config = dict(
    n_layer=10,
    d_model=256,
    n_head=4,
    n_kv_head=4,
    head_dim=64,
    d_mlp=1024,
    vocab_size=1024,
    activation='gelu',
    norm='layernorm',
    norm_place='pre',
    norm_eps=1e-05,
    positions='learned',
    qk_norm=False,
    attn_scale=0.125,
    bias='none',
    tie_embeddings=True,
    parallel_block=False,
    init='trunc',
    init_std_qkv=0.0312,
    init_std_o=0.007,
    init_std_up=0.0312,
    init_std_down=0.007,
    optimizer='muon_variant',
    lr=0.00728,
    lr_mult_o=1.42,
    beta1=0.9,
    lr_head=0.00724,
    grad_clip=2.0,
    warmup_steps=200,
    schedule='wsd',
    decay_fraction=1.0,
    decay_shape='linear',
    final_lr_fraction=0.02,
    batch_tokens=16384,
    seq_len=1024,
    doc_mask=True,
    train_tokens=137600000,
    steps=8399,
    dataset='wikipedia_en',
)
MLP neurons of a small language model. Each row is named by its layer, matrix (up: input weights) and neuron, and shows model dimensions 32-159. Each number is 500 + 40 x the weight over its row's rms, rounded and kept within 0 to 999. Numbers have three digits each.
After each neuron's rows, "fires after" lists the tokens most often just before its 100 highest values on Wikipedia text that the model never trained on.

L3.up820:462582514566506479506554523451474538495408479490463524506543552561483466542502517485508478556508456410584545526549542480517440526528574571476478623502487368496495508511511453466457503500541499486463540521443441469503496489523481574526483462499494491461455500516514535529486491469514556498496491520570544549446535467503506533521457477505468523497487467512492503436580547568503475487491
fires after: "St", "A", "st", "B", "D"

L6.up744:547522550460496458499496506450494531512510507493559521477525473508466563503498489535525434488530472522501510488528547462552418613443438557488568420539490467498505448507461533512444467447467503522548418510465481452510546515537532508504452515508522458473447471494562533568525517446535514470486527564547434500528473467509536474542458563544509514522614521541425476443511537494447533474459
fires after: "P", "T", "p", "an", "e", "t"

L3.up475:529490533558439484450523499471509505510453541492476542500551437460459446495517468498496510510532496467518509504479486399465457504492503487531541467602475487478585473522501455550486484430447505530490460500500528488479470520480450605490565578508527421500401544545487499445549491510452453528449483551488540493565519505544444547446541537506475497498539545487493507536556517549544495450511
fires after: "E", "G", "T", "P", "B"

L5.up335:449497439498549479522501491550503536547542542445399532510562461496522499507496468534490473485548477572439490432476529502471496489531596499475496499439566513503430505527469523540473478507488573511497455492504541521423477503561484620517475506417510528475383503557527442507560546520498532492509554490472523483531495507471460465531502493500441507464449532486466512522512560502534539520512
fires after: "S", "t", "T", "s", "d", "at"

L6.up645:447464501470503525539573585499531500527585509544465515462513490441498512523565460521512510542500457540484502467507518550455530551475465438517556504487509596473467516527561433523507552485453430437542564443470531447499489541541500482493456523516531492513452504448568569465505512506498559572522457494511431487474492489518481471594453480558531465501516432470496413522487521506394536460402
fires after: "l", "ol", "n", "a", "o", "L"

L5.up1013:482477507494512552480469497439500463537611528501506494485526524488534479494546505471473490456544519568528519536581567518499515515489482449537492495509521515488514493468444453485486517482530511486506360496489523511501552529541489562464543491508477532543533499534541536452485528488515507486505415460551473502499521507525454470451444562557508439563490499489547538535519520537494489481542
fires after: "per", "pos", "f", "as", "ef", "uc"

L6.up571:495537513430491477465580531476571535459503513498465458473547430487472459462488496547498501493497494458532542489557488349523455479510418438478548521500482430562538472527522453421574516492525508452435508518484480448548517475494543479468456527477577535505517555451453492485486533534565433522500564453434478529445565495515486411580462586499485542563421574546506502467530551485530467467500
fires after: "m", "om", "l", "elec", "ur", "tim"

L5.up1017:548466544562505475557477533415446553472472412523514480476493534572529498501417457497465550501494511501552492490550471546483433518459556471475440481581479419562502541547416542438475506477552588518478459548559491499535486494447473505440486444460519496432408500578472534465522499441552529554495517474511544478461498548496426452563536470461533486469557479506543498428485487495508484506475
fires after: "re", "are", "Re"

L6.up449:512481491490602549509437473548486470454543565533456466521501520456547497472581525514547507535530570521551477492458516532484574613427498529558528418531438489495513534542505521493481604475533480483541555435510534498517527547493493493435490458555575451434481475451516499472440511434478420548438597516576475510568541499523505485440516546534493484478471510450508505507510482484454461491495
fires after: "al", "dec", "c", "s", "o"

L6.up757:469409502555489505529510597591543462461509502526493557482565457444469484465475539615492497529480563512480451520499520507567501544530515544579437513504531533515493454491611520483476598565529495566546507542508495417443541453518477511500496556530570466436462492496500396585507514551533444544467541459516508466516523481480433485466512552509451510565505483556432523534538573437507447495497
fires after: "p", "f", "a", "op", "as"

L3.up700:487496504500540447545575493561579490491460502416586518460460521568488522502503437513455470509477488479540455455513496448496476439517568506479530442536510506475570439500576416478524507421456485568527466510532554503519428480488489548403451472504511517518530538470468506477468557501406455559516461455495561500555533528517472494512477574511505438465541522488536525491503517554588514483520
fires after: "T", "C", "A", "P", "R", "E"

L3.up377:486567474490489542518501533541520541440498491514471493529477509526523504485486469545462523556502472488476411462460545423382473455506526414526483486506540473497447542401486528495437475452566518555565496516487580592510524529490520529518421504506486509459478485487526507541482519535461442495509488551599526525498485493480467490504530486512508426464534487504589447500500495461490537494482
fires after: " ", "o ", "ell "

L6.up421:496454485492459506534554492489516552454524512529524493560444487484566507503525476525494564519514483489456494445474482494479405516491594551532421552488471537533566584499491453455475471518547533497486479465503503498541499445459545485489564429506513462655433539495500456475489578512468491564438484528442453469439496421475523508475465494503549560494520493518498562498503549489540486442497
fires after: "re", "ex", "ti", "de", "e"

L5.up150:489551486521486503471517535487550544485548441462526407460569502483478533458497548571553556512417483578507444462520554447463491510493437473535446469522556536499514516520473532548515498487459591553560566444473540516446488495530456505488529520521468475458491597486512508478509499467509517477496519551539521425525509490532479447486484473460443483432536445478524474498535530474515492520495
fires after: "S", "h", "Gr", "gr", "st", " "

L5.up915:510507504415431554470455474555507512460486411569485434525505481440450474508516496513435561535459467469526512470500540460539524552449517453505544529505579516447515459536459530508483564454488508496396544467382557428593516473532528611496544494491463449445446534448537461506483500521469454424526509461549479458459438479502439500491537593476537486498518481470555491545499490526412465473439
fires after: "b", "re", "B", "ro", "le", "w"

L5.up778:451450478558453580459506553512548451441514509519527589551440473593495467451450550512569524482574503559527517472518481493456513551541400528495469475533481444458493442529527435504492497457442452536539419471500447427569532497492510616526537442519509441527497489500498539528505522450586533523456537520486480516568487487530475503418525553477511524442467464542489508498502548565519471503566
fires after: "wi", "i", "f", "ex", "O", "Af"

L6.up792:548504545509463539460440471464533535570506437455529470452442522506444550509475458510486477551543564460490538466529443465547559535519517440504460549486477488538502574473481513451468473528501460444376534547442487447576499503536439470514548526489502457495461607509505527451542530567506517483524463491462556511479500474476497404531490475449493448492467497475561416445479496522541486520552
fires after: "st", "le", "serv", "W", "est", "ro"

L3.up398:488540443477453460511493481537504500496534472494573446499528532476530514530515546579533550533461509508512441445534476536507490577482472571482428454426479521519507497447517509545546507448546493504441513511557541432497532495548515473434475487560416487513528568446499466495459452542446461556482474461564544481572503504484529447445526502613500512495450456436524450521515458500508426490531
fires after: "c", "res", "m", "s", "tic", "f"

L6.up375:466547424452453485556522412445480502459522497492493512479482529538512437515513512489469507576487523548459533515501539498494470516479494504480472524585511443495447563509526461518448419475509536588460530549446477464453491495457505455583612509471508469508499503434444453420443523496539504453489570467465481545469523509468477497450459522474619500522498529550527556544450536510497439521498
fires after: "m", "c", "M", "l", "pl"

L6.up615:507529525462379585448481563467502469502505553409518510482488491543537456508520521499508490492432452519542540555502436512477464559471577513445521536501517495557504474498553390515501502493471432492549553496489513470537559502470473428492502568530519505538468425509525513542505513508495467504512463514528457523496469531464469603515500641529520476512538543497483449542480444493544561484503
fires after: "ep", "l", "um", "o", "om", "h"

L5.up248:487466550471514462502515496561477519506517532422514561493510451566489508532519455473465589480466398609448460509539456502464516470502508507526499525489542445465533501510481461511561573478504527544526491467470507485536517480534428501443545487451453474447569487522523467585514460545441480497494543509502508468495491457493444486498473534532488476452563589493569463495534519469486415460450
fires after: "S", "Te", "F", "B", "old"

L5.up194:514578495557402494477428545466446550527469420442479483469488467450474467486512488519501479512528598472447464425528456433515449464479519475479572537570523494510466557455597456476473589474472562525509440554483535463455546502478549588554543500502483470480487513519502460512498506535509510518569508495480506519522479460528466459534555550432485492521520533497549480476509556483525501529545
fires after: "et", "oot", "-", "p", "b", "″"

L5.up192:500528469538491555463475469460497562527505510509473465517566570549555547426500527468484479505510525537509475440465515541492511545464524488503523442524522543514485500485487441503478484544557602489480517545475546516532483520517505440523481496520483551478473464565507535450502478540598500509524520491466491447449463566558539511501560444496519440460510473502542489453431493541497482448562
fires after: "st", "re", "St"

L6.up461:503545437517490448526485507502548481427535580483506544531561556508574466511478488546416452498453428474477465459506555537493541519458524571472572474451512513490486494428458533433545555505469479393477530535467420530490518555404466560444578523452469540477571512419488521518516528517558511517514546443448503481524461501463474508480457508597527471447518521526509447475424488489476535534501
fires after: "ev", "v", "iv", "Wh", "ent"

L5.up334:499589479449523501485492484476530452461515581512477559506568450554447469484477502475477461562547473539451496485534456522539461583503471516457523531554501524581525543491519399456468445479493485565492530475549473513478508526452472544466493496539564544471555553492510537455550467408461484524496501505455549553502545559523517475452545537515486536456461500465551523536437425526551482543428
fires after: "M", "R", "w", "D", "W", "L"

L6.up209:496562511494437589481515538538571494406480426540531443517552553451490523512474487575463494535488483515550456529461501479476488500502531546493449495517463500516468457463467536503515482448481536440511499443515515486552544505502528531501518491520528466530576583525577507477442526538463536402441468517546502459483543445469474439563550538498548509565449545457541431494520424520541497483585
fires after: "er", "air", "re", "ro", "serv", "ur"

L5.up794:494521490534495545514510454508410409546536573563500518505503457499474500478479564566498511534551539511480453423454449536482530520528556548560543509490482479496504559564468448530432549531549510493519504504527508467436543456482460524459505499509505533428502442478436474444494520484427547452446518500468500474557569546535479470516559444537477502496413510390459451532474509536503525494510
fires after: "g", "dec", "inc", "v", "arg", "c"

L6.up567:479554461440458537489496445495540495445484482516509472469536529489463506522461566463467565535470450571478498512442505422557486516514547513503486492516478579481571521474526504571469496462533526403483469512501508514585477538490465494419502464500491531481440461498458530514583537463540453533425510497451527519460488438520448463429475508535458522489438442536401557464433460513498533546494
fires after: "M", "H", ". ", "m"

L3.up1003:521572447565486479470496516491505507576529569520497458505457454505475524479444515601452485439503542465576438569485543500443472484489495498547558528561513464526468548550414479531390477512622566545478501483399550535500520543528490480445517513479551437469514497534448511535467482570506479497471464498569489517486511522519469523399481480444518476482473452454481445474503494501459406542500
fires after: "| ", " ", "0 ", "."

L6.up99:449481479526466548473473465507513506508461487559535418532470539565588490494463551495502482496510558449536541543562503519539482526462487477494501487542532549500477478496565497535429507452473440578532556476545511493483525479429500489497404623474471505474434526498525545470607520587526486536428469497415537541517578468467515519487485490470526431500489476484458469539489475545527436574454
fires after: "| ", "; ", "on ", "– ", "of ", "("

L6.up250:475530553503583551460486479496491460511494493486518528563487494503432561458513549522443556411505431504548459434486464507531528493522496500422540515475500503489557531459516446574518542395504466508492487495484465459525518472450569482502471461540512507523475522403466380545537461587488495452443527514542459490524576452506489445454545441519429462454474432548496530505465440460465483492478
fires after: "t", "at", "all", "un"

L5.up491:505496488465491491515550462551529468512492496579459478488510559494487554520500412548504540485413518507455530500465478452478504485615440473494511551476527555555501546514544523505441569566545428492484500468527455502465439492490477511458439512500558525473452531464439503487591459492592444477456469505493503515492489508453521481487496510518474506535487648533512488440445431522501562565477
fires after: "M", "m", "cl", "J", "me", "Cl"

L5.up118:515493475579476503554480482506469468530489522462559487465481573482473518490570456447426434427511504471469479544516531449529513523490490530519505525555441544483533547515481457415535447486441494456446481509465464559539485592536516524531574455469489495499521455492478510578478528477508503521583455462438502515519489521477440462498545470466491509407459528481448585506517520532577491563508
fires after: "pro", "ep", "con", "In", "di", "comm"

L6.up140:398449449533435483516478505431455501475537484478569486440475529488539551462571498463416534495517477502472463462473479482526484495571515481387424531500467546472569454483491531494504516444464513522531515520551504496556493472543486460564541398445534522485475474516528441449479537453432507557453421572511549411526451474420530495485525501478487445539465472451493496519462436532481491523426
fires after: "ex", "up", "re", "sup", "m"

L5.up327:524458506531454492553499482469484511503552461564428466521484552477521534484534453518488522528481553530426450529499578472504506435549574488497511511602510498522536543532527505441475447558530583470486527498469430514532476495447535490477495502463517535482505530513496525541531569508472512538582494468528505531563504537505472470473427503425447433435515479495503587583420567480447469492490
fires after: "con", "Con", "c", "pro", "Car", "cre"

L6.up704:523448497533511524502529442550503449493507447493440518557464568524532542469504425573537555466540487556505505452490549454464478541592495459487522489484459488443535520460477506529477553538439518550458515468449529524515414516373462451532488555498519507472464526456474508515461444520503511468427444453504467542524511518510470487535512522465556516482529415584477471461492539452548556554493
fires after: "N", "n", "or", "on", "er"

L6.up270:549556558512421469476534441527451496504474495462513431486411524559431463485476511491452420568501486530543411478478478460583486515489479471566500532505527416445490458451531444473507488477479447479451480500490587480542534439485504550456464516477528483497522539507545469499547555509449572562482437387551512445499576499519472538454534504520505484511494459495506526528494453482481532468512
fires after: "min", "ur", "ir", "uc", "pol", "n"

L6.up290:483551478573467504454494527467568484471527532459460530557473431405456563497429437500507425501483530522470446492423463491508486511527432503500490495508520497495521558503476562552444516468507504512495448438551447456503548429484458529473574509493461485439418489464463589497478496532562503526407510550487466552532511461492549522574526503503465535578555548527528510418528530485456554474458
fires after: "P", "D", "′", "T", "V", "J"

L6.up511:516594508526511490456480504439487470553458524502471465566513528490521448462539474443552512424463513490451479513506460510488472495515510503566516517512538460523536495473488474508429484517523460478495489509528485541476453515478449542493517460474484421503502532476550486498466468558497517522486563419556477488585441485469409506504547593495500513476497469492557469497450449540482500554504
fires after: "en", "B", "St", "b", "U", "L"

L6.up821:478500500534494479519507547464438564459552469506478536568447495414543455550464552515442504522529434444526446484473489517574534567559446509538441525497418505545462562483506542463519480522452518515434557493530455513445515484542536519483504526455553524463481518488467504538488513486503509496500481525501498467463508519511489582499491477478549535552494556508526528401340462582487509539486
fires after: "^", "New ", "or", "U", "Y", "Can"

L6.up576:497487554518469471465465547473466457439472454533508479517542512554477492422503476501510488547483508539478480387497485446471442533473477443553534529513485451500527535430506467469461472466550517543463514509497494524511505511490446516462506512516516508472341517534524529536515524586480474480460498489500478544483517538528534476599511510567540492623432473531446559515493553471496532468468
fires after: "P", "M", "L", "′", "l", "e"

L5.up717:482544519423490506549497543456462479474507381544501471488496466523492527464490468563480577577488525492485574481497516440498442579510564435497500488475487527462480484396446473509476539509523508553471526500504488462471422492403438515527527559454502425569538513545499506535492538480549478510536507532458519372544501522496532524594437556497462473472557510496540553487478473465551535532491
fires after: "D", "r", "am ", ". ", "R"

L5.up191:429584538504531507513556507491458429451537543452545521442544555535480497453591461442482492514470474478521436426472576496503434514512532568546482469470435519545472517479538513456520540519515513446465506520513488473493505508516505495485562443456477503491542503502416553505469559494554498566557545457456500372529494529414551477483494511531560446488536457459533478500522470558529557511396
fires after: "v", "ev", "V", "iv", "reg"

L5.up318:537505528443556487516570493492551497479416533556474487431591529513484533456488480556504480534539565484467512510413515472514490434500482426484492558494507461490529478524474417470541479488475477478504489550535453442513578399457492502459499479444516452515495522484520416470552523543500436490498469515468469423514499567529536437500475518486515580509512555524453542505567482515542484473546
fires after: "ic", "ac", "h", "k", "re", "em"

L6.up343:499501464514516546514526443480537434530479539549547533496547452536495472546591514511539500488462577470489516484522463516508482494555478551480475506462513541439482551460522419480513457526525592476447461490495458427471578456489570442536472489469541489583512505491587481460502522531509568461476539439493467483574535427495500505522550540508560485443477459471537505475537445460484422519606
fires after: "rec", "c", "spec", "con", "ac", "Col"

L3.up741:510494485519522496481425501477554494513502477538501524487515502490499480484453497429471519500569505473547491457510491483469518532499546443461499537475517522537481428517470594536499495476540533445371538469489527469513540468524448610478473496460495430529448429497527503512492515529485446400524532534542483533529560496554362482443419509475493502575556506516499509561531542634480460573472
fires after: "- ", "was ", "is ", "were "

L6.up119:560556426533509500545531561490521496559575460485474531526526483511442461402564550479425481514522498651434472524523529471525489449499586467519485452492494564429544464485527566549442518428506513445471450497558505566533437521538513514507466507527452495474496513549513514492520487501469525438501542437501449484434489492439500446451482472450484472507530456440501600538508511466528536510483
fires after: "J", "S", "s", "For", "for", "Se"

L5.up771:529492481473475491462465454451444588557484500475545550460422439604570550454457506502495592473476507504552543465536582544489535521465462471469498492544461515508467463499540542437531525507511476530519519520543545511525477458462559466424467411510568518455443448396460480528536496465493460486540449509512500543506464533494435458431449467516510492539526500537447515506498552545440534499445
fires after: "le", "e", "he", "w", "L", "ch"

L3.up806:504545444570491431457486477532515449466481493543442489520478495498491497507549501533487507420499499507513510520450512497428502562475476527551514519508490520503491522420554508492487508545604499576509545428451553585481501528439441488492495488464538531522426460550506539442425493438510453481503521567496534548512497533482562524514579591483493461489512485540461513514396504558440449549441
fires after: "| ", ".", "5 ", "A"

L5.up582:549497549543510606481493491531551545518534500538507580539471564521494467492504516445477515465486517484522553459494525492487522490482438459516569446521591474443519506523512460545500523395482490520516520479478486468506451540468566483514467492485453559524477518499569542472536486552557496527487506568478487518537553437478523483506477540458486471553495484475493514470467536502471436486498
fires after: "in ", "; ", " ", "19", "on "

L3.up1000:503515524573464555496572482507460406585490509559502507498574513498554483472505459480524490539391488472491488501571535456544521504437476414537475533519477481503460541453532471540427507487511487422459533506447483482506466505523579520515474488569505427467488521530520476460543462500503460516483491451525462394521598468570496458411514555505528479469533441501581522506533576448462464465491
fires after: "b", "c", "rec", "g", "cl", "C"

L5.up373:474454439505486492426495470453497537482504506438454533534448491396475459475514483530561478420485477493577484513505497390447516468499533486485536559517625466518529469511543519503463494522512522516502460491527491568456428537522446548522531539448464504496498481524497558565579441543543436451521544485498525610537488486465476506517540513445473497547516508534543450490486562526497516515473
fires after: "P", "ac", "c", "T", "p", "D"

L5.up462:504530422479474472553437543497470460441517553484511483461525536579521488556523496522473488484495458511473448529523472477467495459459468519589537503555478545550461546479447470479503521464489444447486468440477498521447516511546491557456532517447500539519526530439429524487519533527439490488459502524520462486524470537483478485490465533503452458470460507536464516491500414561452531526581
fires after: "c", "v", "V", "ic", "ev"

L5.up741:520538459541540427533552501512438501543557482518474504520548530485468486547477586503493499538553476503466517484520499493569440483458472454488461575541510535511539503511544536489473555474514498527555497463489423456446520434530571579448540474496570502492494454533514508542532544598478513506545542475512413558554499583466482512523563585469521549549512517523508507493564528501513510489435
fires after: "p", "op", "f", "T", "comp", "b"

L3.up719:512444488513560520447545488546510502496550514558539504539488499513546536512502442543441530555502527474489459475550546454524576528508639480531528424514491480552557441499467526493542521451499501474527459454511578523507486508454543511528425522479521505530475613465498526483505510515445536468556510531514515513431495484519556512473573494457572498452520552495526498527499537442579484453512
fires after: "A", "4", "T", "R", "C"

L6.up295:501493530475469476493473485550463485454463502542473441531495513467553521490506477499481535453427464526423409428492596473521475417463498479548438532439468472483497508428533421512442492529460475528533513519468546487539496531395526554463490504473480528507525527553554558524467457532551546526562488497511503558488518544505463499498450542526524478475476438498514473465400483551444521488479
fires after: "L", "oc", "==", "St", "== ", "Ch"

L5.up3:451493512459398494521551528456489550458496556412468485487443536480486539498536504464479526549444503487562498497496515509535490580539497457484525432454577480507492426507539534448428455468462482471418550481478454468415569498471474496501495559487500496509408513430484556499483484487572440541480537539472482478531544498432519554494382525513507511572438532565464517484468506530514517461525
fires after: "h", "m", "ep", "19", "l"

L6.up667:554497533454384529470452546469477494477470447499502504461437475532520526487450562407466466492523547522434484525444541475461493508546515520505493520551489445574420487529424494513575505467496508543345504475505453506552511512493555454516549548532559483547474506503504493478552403534472525488466478516561547582533536512530402458495505533564492554485482538503550514429507551479529525501449
fires after: "ro", "- ", "m", "re", "o", "sh"

L6.up608:499524534503555440531497543492531501534498537577512517564526526437483540517570552529429495530486520608488611518503537474562466473456563538515588468540501575563501527524568518495435520512433521476508536550466527480476543450511490508436452472498518459591576461478508485533494532549478486558430520528551490518445536506385558488518565482505503444533446526545499512452509480478561494485440
fires after: "| ", "ot", "; ", " "

L6.up176:432487559403515477488489454567563513502490471442493537457504482460472518470551463515469476517504516563533491499483493515534481491547450425562527547493537564541549434516510464474483504478468458514534493486521517484491479473518487531455530546506401462443504500455464484450521556496452458507467587490504520489457521512489408543449514591516581480506489494379484461548461481479501495466508
fires after: "C", "N", "M", "F", "E"

L6.up617:513567436427564497426448489492469466496502495483455586554522520444496454466485447450489506563484527531516517403531470515544453539529489468472483471471472632516495504471606506466484497475558526472452542450472585536516550467530509507483548518514540569470468520490492518498476502467475520506531546504480519494480517533412505504554500512549403568520477526489528550510524576525530540487497
fires after: "l", "fr", "w", "L", "N", "le"

L5.up261:511517456523584525483486498488453423508540528517523451433488480509534502558435475548411445542503503466465440471529572517491522520478539526525549491511497505510506551475487516546562580534553490505462507481514517519413542489458490544394482530498499524454541567577445493447502517464481489394454542479538411501569466533482518507420523450551503518489488474492592473452564469497497529557504
fires after: "v", "V", "u", "su", "W"

L5.up332:556556496509525519511532573458552503590494495499487467544556487473540469416501502532534502420480537488436488485496521493439465511475515452516511646448541505512486514517518473495536496543456474493474536489421488470539503500509463553512446539505487521541533450462522508500565517520546474497480596516473496501543490434499443500640466456524522418506450529508510510500496562456528563500472
fires after: "l", "st", "L", "St", "re", "pl"

L5.up250:519498453565500488490550539488495445539459476469512525553539515523489512528507485510472517406514422505495488411514539490465492536491502436468565533556549512497519497524505539480505518393543473522497535550497492535506502472463451487455522495464534496465446538547497456493465517522457574525491588502496526560502526613501423493531536562493413505518537453480479455541524494516557459508585
fires after: "F", "P", "f", "g", "% ", "p"

L3.up893:476452511470484486535533348595496511501454428495534489469438491494514491520586415545549434474507504447445454518497454463492472421541541488528491473538499471544600436465508521477484523436440492506510472479474509426464470490506463577470503559479518488485525520471486469457541511488472449517467518541527526480511483571510439568526505599530523443458462461502479547469538464503536462468427
fires after: "C", "O", "I", "E", "A"

L5.up885:471510496469542504545462520444538505579474523515519505497542541515513425532558485555508486552567522464467491543493578523568512532553465483482505463498478499507493464515462425428473557424466490512506445482487471570466518449588510562536503506494495534500550489492509399493554492496529480505441565465507455471499497535530411496590507525557484518471462515525471546484482470464484505470455
fires after: "f", "N", "par", "ef", "F"

L5.up69:499505547536482531456501468575484540498491509549513465474610450543521474495550529502544448556536464506536519516460450534530430521577463513556516583505520492514479509512517497478498547590505475497493500500495548458495548453499505536450585507447500510446526500491490501480483510457520492401461529591464451477433535514544551539549484459543441541495552526490531500413491488565483487565485
fires after: "St", "v", "r", "the ", "st", "Gr"

L5.up855:468529541569480572509464490527409436478453443527462477490499425544518421526481501481547504565507450481447467504502427475465508430626465555486532478533566446558447582510507458488487563567464490542535562501490451530573570507536550495538486503466545523509510530445459554520612460541466468496497461490540456527496557500527550512557505479454537540503502459517492430532515485472521422516495
fires after: "c", "f", "inc", "v", "D", "the "

L3.up712:510508508434496509570535540480514497427495461463576509529527485513517606523480428547451582544487433572484505529486553504529505434481573489494559483531533437455620538527504461467570455484474551477454469510448500512405535504520464520498514476415534476548509516469464533482491497515447564523524555563507574467464496509571476471521509479494488505519430538523553509489527518533527469479499
fires after: "B", "P", "F", "A", "R"

L5.up1004:413564456508488490497500504497444462509493489540398532499533414484457522471545469473458467483560470560475605520562466442495462511548496506531572485523433452570499521470448502491497485471414520493528453478463534431578491511529483491465469527481522448498522488462475495443435495468504484533503487492514503468458439579499487620455490489590513506510454448501547478503535485501541483492460
fires after: "su", "thr", "und", "rec", "ed ", "includ"

L5.up404:510465485420466510487523511506465447397540457548510533519457436460531489449544482497507496550511477460497547457485495514536513490565584443430461517490439601436536511359442517457479540486515548489534515519512488532472520516514452528584487472496487475536513467456512536524489509499521524449436510462559511494519477507511472496583465453539489498458549484484528497430514547572473467569616
fires after: ". ", "wh", "."

L6.up2:467442536443411496519484502449650499538516477529489487439488477489474534508510496491497461539481561537448435538555528503528512482539516476482504490589438442520500510543449450469422514454517515531438533408461501467533599473422482473469522435490490495464461586489500495466508493506495505524547426538462486403545473501548420498514575498462525473462442564443564521472498463487507474474515
fires after: "re", "om", "on", "ou", "ro", "le"

L6.up159:511483491468520484538502554526468426534554482544481527502463529470468489435506464514454464495519488533479453525583503468513451496506491515492440473535519511513547599524419473494513519491559410483509475484531535562547571555484489529526392512539489520574511497417478465452524490441479527455551501462459525499501454505481458539429508505540503485497468538458513530511474530456437575539499
fires after: "s", "|", ")", "t", "| ", "S"

L6.up38:424533433572501496496523540523465567528546496495429528531505532481535484453517521449480445510561513498506449494455532524511480623507454575423525485463521457500530455531485537502496425518549504525441559516526484521485534447532474521472524495541526581490512506568445449510501503540470534521546588489412510466521517540495451567514447522506552467473572513513419493514514447529542530532578
fires after: "st", "f", "F", "ary ", "the ", "ef"

L3.up886:485529511549498459477523483554485577512506499509519540549509518492505516570509509486518546520505385466480507536480527516523538496474486520561529482466418461472467550484521474473468521447470572490500501468468441498488419517596547473495502509444495497542493498504474514504479542571490517485516456559479465534524424419510342490496441493534558516572503442497566496504509536505480443497480
fires after: "United ", "U", "For", "Wh", "Univers", "or"

L3.up583:477542459469439440504503466519453499444525458515456544513478517468500546459522545507519486410498540521472525388494551541502510535488482553495485450534501473572518594391505521538396530500507561529523559519487519551510510503502493528471486489442453494493518442479505477572492505501493483476466459504491466529458554572474526451532451494450587548525549510497515482452524457453508434518471
fires after: "- ", ". ", "| ", "\n\n", " ", "== "

L6.up650:520511449527542565452505489529519486484512559548452509458448552473485488497494461451454436535565501489508483472511531528468480513478582520536534502455547450457462516518528469482463459490534520540488564556497574494579450481550579500414541441485459498556449460427471503528519483531565546486475474407471555528417470529534492435514545509485478516514399418456435524543500514567491451530560
fires after: "des", "c", "as", "re", "as "

L5.up129:520469496494509506439541498501472490452507497563502518489426524444499526480594503569524507512534540515492560495480514506544559499496510520465466501499544486507508458463534423479450560493480571480537456532491464506507500522528499575543449530447432569479498503483469489514426526490570512494432529485458498527480518550557488516499493509604474543457531466575525470489487482509459500525473
fires after: "wh", "Wh", "and ", "\"", "I", "e"

L5.up901:446441481535524530446540480499482390523498479541469528477491500527554515540473489489577510501546521475584454508463515487498487587498468497526556519495460530456467540508523536430485494518553583498433466479574529532565523483499471532432468428435500473503509531529502555506587502562521464500480562498515506473534563510513474467445493423511470460490498451506526457433531516463466512557384
fires after: "v", "a ", "V", "an ", "inter", "t"

L3.up727:458578512507423486564567423567493499498592495502509503490510498562477534440534517443565523515492508519430509459445500452527531463502487488503498604474451478454512503431492475545494440451495421451566483502557419571493578544586486456525513491446479429485491531466491435480525481544499505477484500434503424481535494475494471489507472521547498537534488517532545505561573412554441541462478
fires after: "\n", "202", "em"